Part of a small language model's weights.
Architecture: tied embeddings, attention and MLP in parallel, capped logits.
MLP neurons of a small language model. Each row is named by its layer, matrix (gate and up: input weights; down: output weights) and neuron, and shows model dimensions 272-335. Each number is 128 + 24 x the weight over its row's rms, rounded and kept within 0 to 255. A neuron's up and down rows have the sign that makes its largest values positive.
After each neuron's rows, "fires before" lists the tokens most often just after its 100 highest values on Wikipedia text that the model never trained on; "fires on" lists the tokens most often at its 100 highest values on Wikipedia text that the model never trained on. A number after a token or word is its count.

L3.gate859 [147 153 159 101 170 106 120 136 110 126  98 108 153 122 144  96 105 133 130 143 153 142 134 131 106 135 135 170 131 128  94 146 143 118 138 103 158 124 114 164 117 175 114 162 121 142 141 103 123 118  98 112 106 118 137 149  92 153 136 145 112 125 103 115]
L3.up859 [113 114 173 132 114 162  88 110 123 139 126 115 150 124 133  79 123 110 104 104 162  77 121  87 168 155 101 165 167 130 114 136 164  99 130 107 173 114 182 129 118 134 143 155  96 124 136 102 139 136 142 122 180 139 138 146 138 136 168  97 146 122 119 122]
L3.down859 [119 164 155 120 121 115 125 107  99 188 149 142 136 122 113 146 140 118 130 135  90 137 117 154  91 166 127 131 138 134 186 126 100 137 118 109 109 146  93 131 121 115 130 159 151 156 126 155 100 146 112 112  83 150 142 129 146 147  66 131 134 146 148 108]
fires before: "\n" 55
fires on: " ==" 23, " ===" 20, ";" 18, ":" 11, "==" 4

L2.gate9 [151 189 121 140 138 129 140  86 122 112 113 133 153 146 144 123 153 155 152 126 150  94  77 100 122 163 111  96 104  93 144 117 142 140  99 165 113  87 143 116 121 137 109 123 185 128  90 156 155 110 143 159  97 169 127 147 127 155 130 104 122 142  99 126]
L2.up9 [132 193 135 123 153 100 138 142  91 116 145 109 152 110 146 136 121 106 160 116 158 128 124 148 149 121 162 103 115 144  75 116 161 110 105 145 118 119  82 142 116 151 128 126 150 103 104 118 150 133  98 152 101 122 125 159 142 140 135 140  84 121 154 143]
L2.down9 [103 103  80  93 147  91  94 142 106  96 118 133 139 109 154  98 118 133  63 161 100 122 106 102 100 122 145 185 118 128 138 131 108 127  88 101 130 119 142 108 156 133  85 101 153 155 116 164 159  98 161 137 118 168 126 131 104 128 136 120 119 109 146 137]
fires before: "|" 55, "|---|---|---|---|---|" 8, "\n" 7, "|---|---|---|---|---|---|" 5, "|---|---|---|---|" 4
fires on: "\n" 100

L2.gate518 [174 126 118 116 121  98 110 103  68 110 120 140 136 129 119  96 112 114 127 118 101 142 153 123 140 109 102 160 144 118 113  93 126 125 146 117 117 167 115 125 118 104 128 148  98 188 111 144  78 146 125 143 146 108 129 119 146 111  91 135 112 105 123 130]
L2.up518 [133 140 145 118 150 134  81 131 100 146 139 112 114 111 114 130 152 133 133 154  76 147 107  84 147 122 121 111 178 131 115 115 121 139 112 165 187 150 107 139 137 146 146 110 159  89 125  92  93  98 121 108 110  90 142 157 107 170 148 113 144 127 156 121]
L2.down518 [143 113  89 133 130 120 185 126 133 125 123 103 137 112 147 116 125 137 144 107 157 134 146 147 104 136 149 119 118 164 147 153 103 121 118 136 138 149 133 106 140 132 112 176 136 130 119 148 125 111 105 136 124 109 158 134 104 158 118 153 134 119  78 144]
fires before: "\n" 52, "t" 9, " Western" 4
fires on: " ===" 50, "ï" 9, "as" 6, " 1" 4, "1950" 4

L5.gate1136 [108 117 100  84 106 177 127 169 128 114 154 139  86  98 143 151 139 155 174 144 139 164 126 118 111 129 138 146 113 116 138 119 119 124  91 158 141  84 136 139 122 156  90 131 126 125 124 142 155 112 188  96 135 135 115 175 124 137 134 129 162 124 104 151]
L5.up1136 [129 102 142 157 160 104 164  89 129 123 134  75 118 129 114 104 161 138 128 131 128 138 155 137 112 122  98 143  89 122 121 159 121 140 133 124 139 154 124 110 118 102 164 103 134 129 151  92  90  98 114 129 113 148 110 143 127 143 188 150  84 118 138 129]
L5.down1136 [131 126  97 126  93 104 141 136 148 119 168 143 122 126 123 125  72 144  80 132 150 134  91 160 159 133 133 143 159  94 115 146 149 146 155 182 134 142 144 160 162 168 148 167  89 130 145 141 107  97 113 104 129 131  95 171  81 152 113  99 121 124 121 112]
fires before: "|" 23, " 1" 14, " 0" 7, "S" 5, "T" 5
fires on: "\n" 31, " |" 26, " \"" 26, "–" 5

L2.gate932 [132  92 141 142 117 149  99 121 111 121 140 124 132 126 160 131 157 137 180 132 136 127  87 129 128 103 127 106 160 123 146 118 150 153 109 190 173 137 109 181 123 141 134 142 154 167 113 120 142 123 147 132 134 191 139 130 102 142 162 112 124 175 107 137]
L2.up932 [155 125 130 133 153 118 121 117 100 138  95 140 121 140  94 124 103  67 120 116 132 114 105 150 110  88 123 115 102 141 137 146 126 143 190 137  97 146 105  98 163 126 140 123 138 108 173 114 130  91 122 134 143 129  96 120  94 150 130 161 157  86 147 154]
L2.down932 [159 120 144 125 138 120 140  93 138  69 134 142 137 140 136 177  99 125 137  91 141 107 151 169 140 115 105 117 136 102 150 121 112 117 121 131 149 155 121 167 132 142 124  90 103 124 119 147 122 107 104 135 151 131 129  96 119 147 140  95 136 169 104 134]
fires before: "-" 67, "v" 4
fires on: " Al" 51, " al" 45

L5.gate537 [116 121 140 141 126 113 112 149 136 130 124 131 156 117 148 144 128 152 131  89 127 105 136 137 110 120 131 115 130 135 145  93 101 142 107  99  80 130 120 101 159 118 138 130 153 139 115 157  72 168 130 147 134 160 130 139 108  99 129 137 141 138 152  77]
L5.up537 [111  93 116 132 110 139 120 116  99 133 117 112 152 156 166 183 138  75  87  89 110 130 138 155 104 148 164 162 129 112 154 111 117 137 117 127 144 126 124 152 115  85 148 138 144 126 150 154 137 124 145  88 142 124 110 134 119 106 131 155 172 138 111 138]
L5.down537 [111 172 144  96 148 120 140 162 155 156  84 140 159 116 171 156 104 109 178  91 149 109 114 138  82 144 134 111 110 122 123 109 125 106  54 101 122 156 154 136 134 111 104 124 162 145 119 152 102 180 116 101 113 144 124 167  85 149  97 129 105 152 164  84]
fires before: "|" 72, "|---|---|---|---|---|" 7, "|---|---|---|---|---|---|---|" 5, "\n" 5, "|---|---|---|---|---|---|---|---|" 4
fires on: "\n" 100

L3.gate146 [134 147 137 105 136 117 134 124 130 124 161 161 122 149 143 142 134 122 103 138  42 147 136 139  90 138 165 139 121 136 151 107 142 138 114 117 115 107 120 165 146 176 118 142 209 160 133 112 103 149 159 123 177 137 113 114 137 132 121 120  96 153 141 163]
L3.up146 [147 126 118 143 127 136 102 105 151 120 160 177 144 116 149 111 120  88  88 109 100  97 127 130 143 135 135  74 170 149 102 106 140 126 167 111 134  84 132 103 135 126 133 114 147 101  87  87 133 128 117 142 148 155 145  90 150 130 126 139 114 117 135 121]
L3.down146 [120  96 153  68 101 120 125 135 108  96 112 107 131 112 140 166  99 158 138 126 126 114 122 159 138 141 131 139 126 129 127 134 143 127 112 124 145 106 140 136 144 145 130 114 126 178 142 133  93 126 109 126 125 141 108 128 121 124 108 155 100 156 110  98]
fires before: "\n" 44, " " 17
fires on: " |" 100

L3.gate79 [121 137 151 143 145  82 118 128  73 121 201 106  90 142 139 132 117 101 112 125 109 147 147 132  97 131 123 162 134 160 142 118 128 130 119 159 153 122 128 125 189 156 121 171 150 126 119 101 130 134  74 110 159 160 118  88 151 112 115 166  96 164 138 147]
L3.up79 [142 113  99 126 133 148 133 137 126 190 148 111 112  92 113 109 168  95 124 132 119 132 126 163 138 139 136 103 142 148 136 151 165 106 123 124 105 174 123 174  81 180  98 113 141 140 122 109  96 135 155  90 153 132 132 136 135 146 127 152 152 122 126 127]
L3.down79 [133 113 171 123 124 138 111  87  89 135 127 110 153 130 167 175  96 130  92 151 147 153 135 132 181 128 147 155 140 148 171 107  98 135 128 149 110 110 157 139 140 152 169 116 135 149 146 151 124 113 119 145 126 175 111 123  99 136 121 155  93 143 188 139]
fires before: "\n" 47, " " 27, " 0" 9
fires on: " |" 100

L5.gate448 [118 133 113 167 143 135 140  92 159 134 203 120  88 132 115 133 116 121 148 123  93 135 191 121 122 172 130 122 130 151 120 153 144 122 133 129 140 108 136 144  87 139  87  97 129 105 151 116 134 133 102 117 119 168 135 118 145 151 124 135 136 110 157  96]
L5.up448 [114 137  85 118 123  99 164 167 133 126 159 102  77 117 104 124 124 115 131 136 118 178 181 144  54 151 168 151 128 126 102 144 165 142 115 129 124 109  76 129 131 122 122 146 107 126  77  72 154 101  97 103 150 148  94 119 122 120 151  91 112 112 135 125]
L5.down448 [143 165 113  95  88 106 150 114  89 106  85 126 141 139 122 127  98 107 118 100 111 140  93 129 152 117 136  97 152 120 110 118  78  93  97 142 152 118 170 107 126 118  92 158 113 101 162 179  76 153 103 141 124 116 177 141 134  98 159 114 107 101 165 155]
fires before: "|" 74, "\n" 19, "-" 5
fires on: "\n" 100

L2.gate1308 [111 137  90 137 101 130 106 141 126 138 124 138 127 155 132 163 117 118 135  65 152  73  70 107 132 112 171 100 157 140 153 158 116 126 125  80 132  96 123 161 107 143 137 144 138 145 130 149 100 115 116 133 160 143 165 165 133 156  94 115 160 122 132 100]
L2.up1308 [ 84 134 109 115 128 138 104  97 108 148 127 112 125 114 157 145 148  99 155 122 128 127 127 140 114 110 133 119 114  61 119 148 129 107 150 154 122 129 141 100 122 162 191 114 122 147 109 105 133 107 139 145  88 116 108 187  77 161 131 138 140 149 109 183]
L2.down1308 [138  95 140 164 112 143 126 137 121 106 134 177 132  98 140 100 160  88 106 124 124 132 116 172 128 137 124 117 157 171 151 138 143 164 103 120 118 114  91 145 132 107  79 114 156 141 102 125 106 139 152 121 122 136 169 108  98 121 138 108 111  62 152  90]
fires before: "-" 52, "cester" 4, "v" 4
fires on: " Al" 54, " al" 23, "Al" 15

L3.gate439 [133 138 139 136 138 127 138 117 131 108 135 134 137 129 130 176 127 135 136 112 156 137 116 131 105 136  68 114 144 128 126 129 141 141 114 133 164 104  86  91 120 123 119 122 137 156 103 121 107 139 159 103 150 126 142  98 127 112 147 136 102 164 130  96]
L3.up439 [109  98 112 133  82 114 104 103 137 166 150 114 152 128  82 110 173 142 130 126 138 139 152 125 118 134 115 115 126 132 104 111 137  76 124 111 136  95 108 103 142 115 157 125 135 145 111  80 120 144 148 128 146 101  95 127 141 114 106 135 126 120 131 138]
L3.down439 [128 193  81 155 171 144 153 136 119 135 122 146 136 156 146 172 124 129 149 118 141 144 141 140 109 116  94 151 148 121 137 121 140 105 169  76  86 157 144 135 147 102 155 122 156 159 110 131 148 131 165 130 133 137 105 116 130  99 163  88  76 155 177 114]
fires before: "N" 26, "E" 17, "W" 9, ")" 8, " " 7, "." 6
fires on: "°" 52, " |" 7, " Park" 6, " m" 5

L2.gate397 [148 132 106 156 136 155 149 115 110 124 102 117 128 130 160 141  92 140  73 131 108 124 146 154  86 150 129 143 122 142 127 105 124 100 105 118 154  63 103 156 112 137 100 162 146 141 112 133 186 118 147 113  80 105 111 126 117 137 101 109 164 115 129 158]
L2.up397 [127 111  97 155 130 139 145 163 130 130 124 183 108 120 115 130 159 163 108 110  80 132 166 136 158 126 130 142 123 169 115  82 119 101  96 167 111 125  73 150  74 193 100 178 115 139 110 149 139 107 147 107 105 133 142 117 143 150 155 137 159 142 158 143]
L2.down397 [114  99 166  92 118 120 162 123  90 149 107 116 170 134 135 161 175 128 139  82  93 129 125 105 114 137 165 127 138 129 137 126 114  97 155 131 161 132  92 115 119 178 143 128 133 141 157 107 107 101 138 124 129 115 117 116 137  82 115 126 134 106 127 129]
fires before: "\n" 37, "roy" 11, "Z" 6
fires on: "==" 26, "El" 11, "A" 7, "to" 5, " ====" 5, "\n" 4

L2.gate1310 [ 94 119 116 143 133  81 145  78 151  56 133 134 113 142 156 162 123 113 114 101 136 146 128  73 148 144 118 177 143 137 119 133 170 106  98 138 103 121 159 148 123  67 123 169 111 102 154 152 141 136 142 109 146 136 149 111 118 137 103 112 112 123 134 136]
L2.up1310 [131 110 152 124 151 129 107 107 144 154 165 114 143 119 175 102 164 126 120  94 125 129 155 114 145 161 129 129  99 133 144 138 157 101 182 170 141 119 145 140 141 168 101 126 143 118 120  82  98 124 154  84 146 118 119 157 104 120 112 114 144  99 118 170]
L2.down1310 [140 132 107  76  79 145 118  90 119 129 141  92  69 132 129 159 115 140 109 103 157 120 114  80  74 161 113 133 140 134  87  80 133 100  59 102 165 126 140 116 144  76 131 128 134 158 118 133 115 131 124  86 140 130 143 117 156  64  96 134 104 136 108 114]
fires before: "-" 67, "\n" 17, "=" 8
fires on: "\n" 100

L3.gate847 [ 73 117 142 145 130 120 144 135  78 106 171 108 127 106 115 114 131 136 125 141 158 181 108 112 123 102 125  93  91 152 150 153 136 138 162  76 143 100 127 137  99  76 177 167 138 121 114 138 124  95 161 125 178 116 129 115 123 139 124 141 128  90 193 147]
L3.up847 [104 140 106  74 170 103 111 158 142 100 108 152 137 134 141 125 174 139 103 133 138 179 149 156 121 119 122 129 161 135 119  74 110 126 128 123 108 178 106 154 136 120  92 166 148  72 102  91 139 174 165 165 139 137 145 149 130 149  95 126 164  77 107  92]
L3.down847 [103 108 144 152 120 189 117 142 110  93 156 103 142 110 138 131 106 130 152 148 157  97 114 136 137 119 149 154  94 144 154 122 143 141 123 131 114  97 121  75  88 112  87  97 176 117  89 120 119  79 111 126 153 171 136 125 140 164 120 143 150 157 106 111]
fires before: "°" 22, "E" 18, "N" 14, "W" 12
fires on: "°" 44, " ." 9, "44" 7, " against" 6, " |" 6, "78" 4

L3.gate1003 [149 137 136  87 104 106 112 147 180  74 148 155 150 104 157 125 107 112 124 124 155 151 161 136 130  88 106 103 117 166 164 121 163 105 119 133 107 138 145 146  89 148 120 138 136 127 129 106 141 103 147 190 160 129 137 115 120 126 146  97  99 108 121 104]
L3.up1003 [121  93  90 138 104 137 147 193 125 113 138 124 140 119  86 136 118 136 197  89 131 132 131 144 133 111 108 136 176 105  93 143 158 108 132 149 144 111  98 143 145 183 159 140 128 147 118 138 102 129 148 126 135 126 110 123 139  96 189 138 119 149 108 111]
L3.down1003 [138 161 102 118 174  93 134 127 105 103 128 128 127 134  96 141 176 117 132 128 120 119  95 105 148 182 119 121 103 131 131 111 137 129 148 106 120 108  98 105 160 131 112 134 144 165 157 119 111 111 111 170 118  95 112 112 114 110 153 138 150 136 143 159]
fires before: "\n" 36, " " 6, " ±%" 5, " AL" 5, " 5" 4
fires on: " |" 74, ";" 23

L2.gate156 [122 144 183 115 123 152 125  92 109 139 112 118 138 148 121  90 107 122 115 133 126 117 161  93 128 162 126 120 126 170 133 149 163 122 131 135 111 188 122 155 143 127 113 106 133 163 178 108 132 126 133 101 141 111 134 120 154 130  87 124 122 109 109 136]
L2.up156 [136 147 111 134 101 142 141 115 150  85 116 118 141 123 102 132 111 153  94 110 123 127 123 101  97 129  88 128 131 160 154  89  83 117 150  96 133 146  91  71 108 124 118 144 102 157 135 144 132 141 148 131 158  96 129  78 125 134 147 140 118  96 142 123]
L2.down156 [113 114 110 120  93 134 165 140 127 162 118  99 132 163 132 152 146 124  92 119 137 150 128 109 113 115 122 102 139 115 188 165 165 118 128 137 157 104 143 146 130 165 120 150 133 154 131 152 142 137 127  84  99 122 121 111 171 152  66 104 106 125 155 133]
fires before: "N" 31, " –" 13, "W" 10, "E" 10, "35" 4
fires on: "°" 83, " medal" 14

L3.gate419 [148 136 113 124 128 124 133 118  91 107 188 147 119  92 131 123 168 135 124 116  91 133 133 126  92 113  93 118  94 113 128 159 156 144 147 166 184 131 132 145 102 146 161  76 172 102 107 107 119 157 113 108  93 153 117  84 168 156 124  88 128 118 119 131]
L3.up419 [162 146 122 196 109 131 179 147 110  92 131 114 108 130 144 114 124 122 159 115 118 161 157 133 230 117 117 168 128 106 176 142 116 114 133 112 171  96 112 125 129 170 123 186 114 149 118 144 114 134 148 133 110 137 132 130  95 108 144 158 138 137  92 142]
L3.down419 [143 173 131  85 138 136 116 104 113 140 104 133 118 122 136  99 124 111 131 123 120 134 160 141 110 142 137 141 124 112 119 144  95 159 135 114  58 100 102 144 140  82 133 112 148 136 100 123 127  99 146 162 130  85  73 135  94 131 113 152 145 109 157 121]
fires before: "\n" 46, " " 12, " 0" 6, " 4" 4, " 1" 4
fires on: " |" 95

L5.gate70 [143 105 128 104 134 163 178 137 105 138 122 116 131 111 108 117 126 117 137 130 108 155  97 135 111 148 142 132 109 153  92 162 185 162 142 127 114 114  94  92 118 168 173 167  75 126 160 101 131 102 111 104 134 129 122 118 106 135 138 128 132 108 131  92]
L5.up70 [ 92 138 138 120 108 152 127 111  93 135 161 157 120  83 122 130 115 149  86 119 144 152 171 128 135 153  95 117 150 140 175 202 156 146 133 119 117 113 142 128 156 119 121  99 195 161 173 159 171 132  91 122 144 129 127 179 130 129 164 120  85 107 116 132]
L5.down70 [ 78 162 150 134 103 161 154  95 146 166 136 123 129 149  91 145  99 152 119 125 124  95 129 130  99 104 146 137 133 138  95 116 133 167 117 104 140 133 124 159 107  83 107 134 108 116 163 108 129 147  85 132 135 129  93 145 149 144  65  96 130 159 150 117]
fires before: "|" 69, "\n" 13
fires on: "\n" 87, " Top" 6, " |" 6

L3.gate1077 [113 154 116 139 124 182 125 153 110 180  94 125 164 121 124 176 169 103 136 151  78 139 155 143 104 129  54 121 122 132 137 133 106 117 125 108 166  97 115 132 126 164 154 136 149  92 190  87 134 140 115 121 128 110 151 118 113 136 154  75 147 190 167 136]
L3.up1077 [126 164 159 115 157 109 102 130 123 101 134 115 130 115 194 144 135 139 136 103 159  68  87 149 127 120 134 125 112 129 101 123 108 126 134 126 173 135 123 123 121 157 141 112 125 131 128 114  92 129  70 125  93 148 144 148 128 105 111 155 128 116 124  99]
L3.down1077 [159 119 141 151 132 120 138 117 125 129  84 154 134 134 134 139 107  97 143 121 134 127  69  85 119 153 150 109 136 107 111 139 133 127 146 117  71 130 119 165 125 155 157 163 112 133 158 115 161 137 144 131 109 157 142 113 118 111 122 137 164 115 149 174]
fires before: "\n" 100
fires on: " ===" 43, " ==" 23, "===" 16, "==" 13

L3.gate989 [122 141 136 123 157 168 126 112  82 148 108 129 157  91 117 106 134 146  88 141 131 154 136 110  68 137 159 113 126 136 112  81 146 199 102 144 174 184 103 142 131 134 125 108 100 132 113 137 144 132  81 137 115 112 138 187 116 143 115 111 125 118 145 183]
L3.up989 [103 154 119 129 160 169 153 150 154 124 136 112 142 112 120 130 146  79  98  92 103 138 156 143 160  99 131 130 141 123  91 144 139 144 114 108 154 133 176 132 170 152 122 124 123 107 153 107  98 118 185 118 117 116 112 143 110 164  77 116 155 142 132  60]
L3.down989 [157 156 137 144 100 141 146 115 138 135 135 126 128 142 113 109 129 100 106 130 103 150 126 132 119  95 105 110 144 141 110  91 139 172  94 175 132  64 145 123 122 178 110  82 103 131 124 159 171 110 150 143 131 131 131  88 109 110 128 127 131 115 124  85]
fires before: "N" 31, "E" 21, "W" 13
fires on: "″" 65, "′" 34

L3.gate538 [123 144 124 129 104 117 152 147 109 145 121 118  97  98 110 189  77 136  89 114 121  88 112 125 141 163 124 138 112 142  93 163 116 108 133 109 163  98 129 108 124  89 147 145 160  94 111 164 141 105 108  83 120 128 151 128 133 116 119  88 103 123 133 144]
L3.up538 [ 90 126 152 126 148 164 128 116 162 137 150  99  96 147 135 149 107 140 142 121 115 145 149  97 131  66 145 100 191 111 152  99  95 152 130  98 125  96 144 117 122 155 182 158 130 166 112 174 112  73 130 157 178 125 109 122 125 162 105 121 106 112 127 155]
L3.down538 [117 145 122 140 139 107 147 136 128 103 179 127 116 132 117 163 156 122 138 111 154 118 150 106 127 139 139 143 137 153 114 137 164 133 160  70 131 117 142 145 109 131 138 107 156 171 118 106 121 163 105 155 154 125  82 137 171 124 163 126 148 113 124 120]
fires before: "\n" 32, " January" 14, " 7" 5
fires on: " |" 87, "\n " 12

L5.gate549 [122 124 123 155 114 102 115 162 109 133 143  89 101 134 142 175 102 101 153 158 112 107 125 139 116 116 143 128 109 174  72 112 164 152 123 132 154  96 149 118 151 122 141 146 134 128 137 133 170 132 122 123 117 168  96 107 141 127 130 101 164 142 118 175]
L5.up549 [141 112 144 158 168 114 179 123 145 130 124 153 148 107 168 164 171 131 146 125  86 128 129  92 103 107 145 128 103  71 144 143 128  79 129  91 146 134  87 168 110 120 153 170 158 125 130 132 156 123 127 120 107 145 100  88 115 143  80  96 164 137 122 112]
L5.down549 [111 118 109 148 106 131 158 128 150 138 130 117 177 108 144 151 134 122 117 107 154 116  89 106 106 128 148  85 101 128 106 109 132  98 113 114 116 103 113 126 112 125 103  85 121  84 127  78 115 106 113 134 108 122 129 112 147 144 124 145 139 111 128 159]
fires before: "\n" 97
fires on: "==" 72, " ==" 20, "===" 4

L5.gate853 [106  92  89 185 101 134 147 153 126 143  84 151 183 131 128 118 107 125 136 132 147 149 140 127  90 132 129 127  83  92 131 131 128 135 102 173 122 127 136 101 137 164 115 160 107 130 115 175 124 139 131 128 147  97 147 113 144 139 149 152 140 111 107 126]
L5.up853 [140 160 136 116 136  91 166 159 132 150 111 141 133 120 136 177 123 119 104 163 165 103 112 143 128 128 118 122 147  97 165 128 153 125 109 148 165 137 153 114 151 116 116 130 107 152 151 108 110 174  66 137 100 118 172 112 140 153  94 106 176 108 114 118]
L5.down853 [ 91 114 141 127 161 149 136 123 112 143 157 140  96 139 130  72 148 126 112 158  95 159 155 110 109 147 158 136 127 124  76 133 139  87 143 148 101 120 149  89 118 118 170 109 133 110 113 108 157 140 128 143 130 161 128 102 122 114 133 138 103 139 155 138]
fires before: "-" 76, "\n" 13, "|" 7
fires on: "\n" 99